{
  "head_dim": 64,
  "d_mlp": 1024,
  "vocab_size": 2048,
  "activation": "gelu",
  "norm_eps": 1e-05,
  "rope_base": 10000.0,
  "init": "orth",
  "init_std_up": 0.0205,
  "final_lr_fraction": 0.0,
  "doc_mask": true
}
MLP neurons of a small language model. Each row is named by its layer, matrix (up: input weights) and neuron, and shows model dimensions 0-191. Each number is 128 + 32 x the weight over its row's rms, rounded and kept within 0 to 255. Numbers have three digits each.
After each neuron's rows, "fires after" lists the tokens most often just before its 100 highest values on Wikipedia text that the model never trained on.

L4.up850:099174088109107121199111147121156124173125129159137194085068147063085114112152132164076198125134064127177100106123134119109142135147059144107115185152101108054177144155158094072148068128146128118147169122141112130085050149130163131107128128131138123152152163148133122116172138157154122162168145148125147160125130164163166094109142159207098192170124074109094079168139110097142113133099127130060130112134132090145137097110177138147191115154065102150177105160143143118124109105094127134032109165123147132171090102118132098143127110074148135131102128151180100146142117077085085111
fires after: " M", "ig", " Mo", " F", "ist", " G"

L4.up173:142134064112107120162117159086101128102151198138111115096110166103156092148160136121134078164092115123149156138103136151116099153144111118089185166144092118093081176150115139116130136109182126135101114161089107141075083146147134136112171074179110096129124141154155152137117120117102125113141118099153163144144139138103101100114103110145103156073164167066053177114091137128156139108097125132103124114137089077208146135114191201092205155071166158104119097150070199170111109139127119124121149139082156181091110126118148122197158105119152053141119073195075162137088138127134143176
fires after: " m", " F", " M", "M", "Q", " min"

L5.up794:138122176116088162214138111142094164202124069137155100102090146171164150065101142092115065168134071143133104091090146139148125099094109084056100121163098174173135098096126122151058118068074162126168131163078133127110159168074118127141179123125083143110092096140175098129108100174133112129146155108084133145086154153155135101151165124173146137125160193134102099172178124121083111132082137141099137120136149127146114123077145119162129119166142121196155146129135149173120105114163132136120117142174149118114107109121124165109175145149108100165117125168105106155130154200092085144
fires after: ".\n\n", " |\n\n", " one", "\n\n"

L5.up873:104123127138186142110171132104159146094151147122128173086120163119098153145114142088177119069099081151159171154084147138104121120119155160186174150110165125129107164127096152148138111160109120132141206071104113106098181107128078131174139096130144142154154106104142156129143153169142141154113107166107125133117094137124090143134106122105148105138143070066096197109148103104162120147097074120107136120169127181073192108119161088193156156158181170135193058184119102080119077105080138180094156180110168077129135123161146149149151138164111110177159065142162117127114183105142077102
fires after: " m", "uc", "o", " o"

L5.up144:081085136088151114116101050128108150133134113107160161135120125112134119116081102117141117160117051127137132126032120078159138120117122161127150145100162118149167183107129124157053123126148132125155114177135173114099173099093162065145171159142065059079107115122099059150102122093112138114153119092130106161093135100165073165069099133116088182071077119079074134117062164110096161150080149141141102087090147110116122110141195077152142146191175109183151122144181092168121145115177099114143091131126137192141164126122102154144140131109136112180170099132095098141154125125113185102
fires after: ".\n\n", " var", "\n\n", " The", " and"

L4.up102:153132141095113160120140099150075126110200144170119163170101135095160085111107166081106134085170100186132111129161168056085112144130082123125164122170095102151125106035090148101121137144132146169119128107215114145148154060131086062194098139138154125146146163085103127136133105098124101125085070113162152141138149097096109150060151110104062145127087124147104107111184119085116129079150123124134146113130166174133143058133081097110124091089088143133097165193124117150137130123118161050127188093142093191115131100145104140158116121125110196171058155119125105138138147138107152098
fires after: " rec", " cap", "enc", " c", " dec", " so"

L4.up770:102139096103099122086123093128166107091098171148101137186151155162119092129105140119132129127078120127155143115121035087113157154125029076098087149127085131139094094153187156033143094131094071151085153135092162135153115102141136149107135134079119163123136168098139136105041123199177156161066181174103136100155173121167175120208079105091129174119086106090077134044173137195150087132145114107172179113115093112104155073174123128089118073144165119127134171085131122158126122125122102163133111164132113123093156083122151114144079163140102171121146155102133065130203150122117181121
fires after: " t", " d", " f", " O", " Ant"

L4.up837:104108138134035086131161135136132091068151104136134119090067142159090101118122090122183126143121126142139105141119102166153150139139175151072132172131114141086092128124080065086123145075186100150085109142108089166103108173115226102120133077166072129108122095119139130093122124079153149161130198120133108128126134135103134134171141187085082144068102144164166127132179121115126041142172192093156110131124111146091118083145116097159113154111143120119092163088121079111138104070107055149104129125106125150136081083113153081118093165140113146081124134130136116079182207137155111071
fires after: " t", " g", " m", "F", " G", " e"

L5.up1006:088113162151143131084136109095126188118113154148146130112150132151139132183149100075127104130094116133121160105112103147128168122141136190083114150203111139106133141144094108133122077115110086094147151123071082115098144111102106150133074136159123077082149100133166131193109220120125140117073155085162129107096172094132123152117153153073147139113109187085089219101134085068076166153115099178120156129098210097090203078167157100127124105096167179146155106112121127132159151164135137085145145189141120189131110154120118109179096104152117121137099137118129135116142132165050132158
fires after: ".\n\n", "\n\n", "==\n\n", "\n", " fl", ")\n\n"

L4.up389:131106131120136152100179177133166146117148142145115116097140119120091120134111138140049106177123122102109125183122139127127083067128163152079133166108131177125224117134106116163100173158077164157185121092111140132178141100110137102111147162094104159135133157165070167064171095098138140127133159125110123216139114120142112182176120098134123107151115099150104173183143120065081136117118133159069131128173068124130108131107151116086154068089110140106098079063170132101119049132078134213026092086132107150109051109145126101130114151168082074140088141099174108135139129201076066075
fires after: " sp", "im", "ol", "O", "sp", "ip"

L5.up465:079080095170133073163096128170198051087092112177097155132148116121108162142126145136095103149167140149148176080163100104145153130168104154150204117093117103150131084149167153133178083066151128093178109101154159082138106156119107144118106138163136065174100167095176174105157094130125137133166110175181120194155121112112129172196130126107201116145124131112071138097117121146120087143110129138118150123133120176165219149102108095141062143131156087105145084114134104164131113086119176119099167154135122105114085133174138121150119097113092146107142149164084224156094093094094126102
fires after: "er", " G", " B", " rel", "ell"

L11.up262:177103100115116112144078104144108100113128120145155139167088114114126093115086140091144175096182096136091140144157074162143060116067147124109146080138177156128193124163124077157096124113187204157111131124143155138112070168145187122166120131100090156147150136103117151133104068117133195094042106175194126151066169133157124124144132111068162128140169096128152107149155099135105156134150115036140112086184147146083070185095095159141101213130166092124105161094192111106165112115164138202141068121141171118118122118117087128116163099158098135089130130126100136141173139120113113131
fires after: " ", "–", " of"

L5.up490:091177085150142123138145086164081105115140161175122105119133131124140144084142082129135144168100103126114124091163127138165156096103150155103178147115124086077135045130130118186153122159084143131067136106090159071081171176079125080141132095084118169127115135132137139136141075134129136097141080148110140178106184086174140134152123159136141057114102128169195144202125144084088118100152137088154177085109146088176124130149123115107111163140129174174175158158156184102190128105145122197149170124133126104109067111127122129048128139124130086184100133176079143149152151143111142137
fires after: " in", " In", "n", "c", " im", " or"

L4.up549:130112114158107122115161074095165173108120179102110133164119133162102143136062106164130101067065102118114087127183218068118190113053109123126161121186166186171110101086127172102066133109149132119106112160129109122106083139149085154078098115113151160063100157142165121137108127073099160126148125157096110091195171128131144104124148138088102096085123172189119177098143129099131101131091174124131138136120107101122131199099141051059113129137125118144120135086100132159182105099093084141170091169097087085128086139129083181107139075114139153119109122110150118065096094129139139116
fires after: " one", " some", " s", " se", " out"

L4.up353:157162126123123129146108100139128170175146048150127146080140075175107116166111116125154064145144083108120106143173166094161203169129130146140174193135100202149188137169151113084154146152111145065125137093141136119138148103112140143107122072123098125158127133190094146125169142120096148129090141152088185134099108117144166139127169116094122154121106149115124110119156112167116072142140093139103044102092136098103118131139160148095137111149101147150091196090158155173185141158113107086215128077111113165083145118163088147111134118177131115131137136111159143147135134175114148128
fires after: "ch", " pr", "yl", " cl", " char", "r"

L5.up780:128134146120169073065132167113138119155125129075165066149115106163109159090130162123115128185119161126090112120117137115101155139165148163135127129114150158181114090100135137114172100127116144086122110096103147118058109115193055101138076162130150157112142107140092139148082183098118150110203121124108117072083119145136196154052164078132133113067136095159079097173162129175060137118136199143115152137120129126147108113117118109106177113125132181122114131127228077101173124123126119065186101114078131185150117047165083147086127135163163148156112160147117105130198166152160155132
fires after: " pr", " appear", "r", " inter", "ter", "pr"

L5.up999:115182143136122095135139159120129207129161179116157085114185124162164062140126103155176119153095098130149096116147152156133149087112137075176109107131204157115120076116144112137073094187091136121150181123154070113107091187141081083134119154105163156148109150162194111151081183148025112113144179164121131186129101155113116151169174118137123152093101108122143130171076119114105140114125165099107181109137133113138108181102145095179135113106150100169164112110137139121093164230106075115158078129121150113130106085157071118178173111119118108161102133171132152124134186120107151103
fires after: " one", "h", " some", "av", "g", "u"

L4.up108:063128154104127131089111148148086061139112161127091134112124130124064124099140139076142147073125145110130205093116158134153131126150113149057137102208060157153171160128108158136151123165175192099117127122107143095122089131128094099162158161126093189113120141102143123188122085122110064062100092129135097150099142150184134130085130143150146116126063096147180121125183110126158097127086088127101127082112126157111164157125117088120077183139135179155121139079059136116160184115186132112107097077155082174075113084136100125152097149137123113105130110107099106142137124141136156060
fires after: " c", " D", "ud", " rec", "v", " spec"

L5.up359:103144126105097169090116091141179131113114110132113143125092141114109100163104106127149173149109117116117153164156151135181141170165102102097172121135126131115106142170105124060151123165146097136101108165154151096096174147191118129098133102186121185086121134107103162134107091168179102155124108087157060187137127086100124091126107129141183112114159083059131103155116103158093120057183154118065122108115167209150191114062168115121151130107113125105159168142155095077184131115135160159090112186095146143103149066152083094121130098113090118117184134178162140128117094148080045132
fires after: " G", " g", "'", "m", " F", "im"

L5.up71:144071119106184146151164143105127085156136121152141105163154131129154158122148162121129051139114160124146081129067148081151161116155089096116150235131121128157115080096115121160093110144132146141155153123135195081120114065111104183121141140206144142126165162153092163159063140148098170107149120157113092161143088139117134129195149115131130095145100149130115132165120129093144132104100123131149072050141134174123147164155124175157142137087152104102114124155115113108111126090136081126105090134136137115082082153113130049091146127145097091147108138143130156104177146099063163121
fires after: " K", " D", "h", " Sw", " h", " B"

L5.up545:095141063124112187178127128111086126120117126143173098124108179170104141087166142119176127142183088111140118134116117094149174117077096082058157163167068110107149091132105182089171122122156119141165145160141205101109174146156125099134100152148128105117067120161116145107082108090161096110120128131135149091134145075071099176158115122125077188174110181151090045162112120121173085127099089155177147138121153094138154143106098123134149152174136160142123106141143177120197070175156158156133156150127097136139119066050145064111148084091119131161150142148098169140186189165141147076
fires after: " D", " C", " L", " Car", " Per", " T"

L5.up789:132153139134109134116125108130107121083186133100125123104131189132087154099131136081219155108121105064123083115130126119117108170117148129104133166154082128170067169144124116108116099085134078079094226130127092115123188151114187140150166140161092127133086062139122157130090073137146166176164053091149150108120089070117135185092151142091129114149187133133115142118165112121143168124138149121149180120118104102135100102104128125120081086147107121156102157099113091176127120098136157107106120166145114127155206139140173093109150133148077105157109141148197105157094125117255112156
fires after: "it", " met", " g", "at", " I", " G"

L4.up682:174119120166121099124194111118128097118127134110153132147200116041071147091161118111162105103169185130104113141088129145141157123116133103139137136152141093099125052119102106143111066114125126099075166163167121135168111141129157088117109200150138083170151226197060154179047137166119099111112137132135112085156118135132068108122109137103135145196130143107112059135155128101140095127140095109089122087146118115179116153169173160093151093081102157105166093146126126117128161083149119163115158178162041101099090096185091115092162046122088108149124055213111089145118142168105170082
fires after: " C", " P", " D", " Ch", " V"

L4.up599:157122180118165095103162190117123127134174198133117137102132150115172117104169095066103104089102109130089104107135062196168138145083128142102115194118085145116133084152195107128098130144154132122069151088059135055125103116164136107167136125105115191133121137110098132115197085123162096091049136063039128109124123169115143051136159122130122098171114112154083093169104099117147124068094206113132171177089144142138131145091152090103103066144115143096136132097108127125114142160117085146133107174077127152119124144135091174109106130148094130117120184077137171093129124135063061122
fires after: "n", " n", " N", "w", " F"

L8.up975:113112096105176126104231161094140159110134111195156089085131091179185078163148118133133162134196131086143070158121158159155087115099143088122091083160121122130145179073116159107158106179087181115078134134158148139111110171067148155128115126144048189113178130155128185147118082095115155156101166154149108151113093077118065145135124120180164124196116142134176082077088149141128113114188155125126132120120112149154074185059092179171161118125119138121092130103120156106195104096139106120085104089089131135082130182169113154082159119116103136107132147163132107082164168117153098077
fires after: " ", "–", "P", " P"

L5.up37:157141156177188153130138158178113113103142164100098136122132145160131102131159119111087144188071159119135116101090131087088118193110203138070142122156166113101080097115136119206125144140099159122122100134118096077114123181109050186133158125143137148145169129115105119153098108133120070119138108120136097170121132138116080128166118114126143141144139153085127133147107154141129125163150155169142206092054167142160133102152181092132176111137088171144154104130105207102129092108135175083168125129168164206135115073141117147165121141173070116123120178090161154140136128138062184076
fires after: " un", " n", " in", "n", "in", "o"

L4.up446:142135090194172138119142132103059080112095108092142145087110173159092104082136093160097097133112169118112119162141124150139152074085095142139128150143146138140098095104087145188089096146176126117135094148107107138103056132152057129141168121124168106156160107126141157150104163106111114083128153154176101121158090123171108104161148076107129092103115190102062070167116107135143174093086159122132103091178112109126165135109180133175100152091162125086120159113219153095115077179124141111117112103094172145103111048131154100104110126130077167092164116083092185109174168129143093094
fires after: "r", " Sen", " B", " ex", " gr", " Ar"

L4.up416:143084063083135147149105204141045148108107152105103084127193140129130138142111074155061111133138126138117173127147145137130113125120125147120183116086158094097098109110107053151170097110111114065122064168093143157147165162136109152073123080129102070121169099103136146161158066104169172100113103200117147137129102163133159082132146091157130146085059130155118142050153151085186139156119133167131136173136136136121104138138131134192115141107117152098070113067068089155134117142169130142177111104123153106145147138059109145138133099168132116098110181156128102189205106135130162134
fires after: " a", " A", " in", "ron", " res"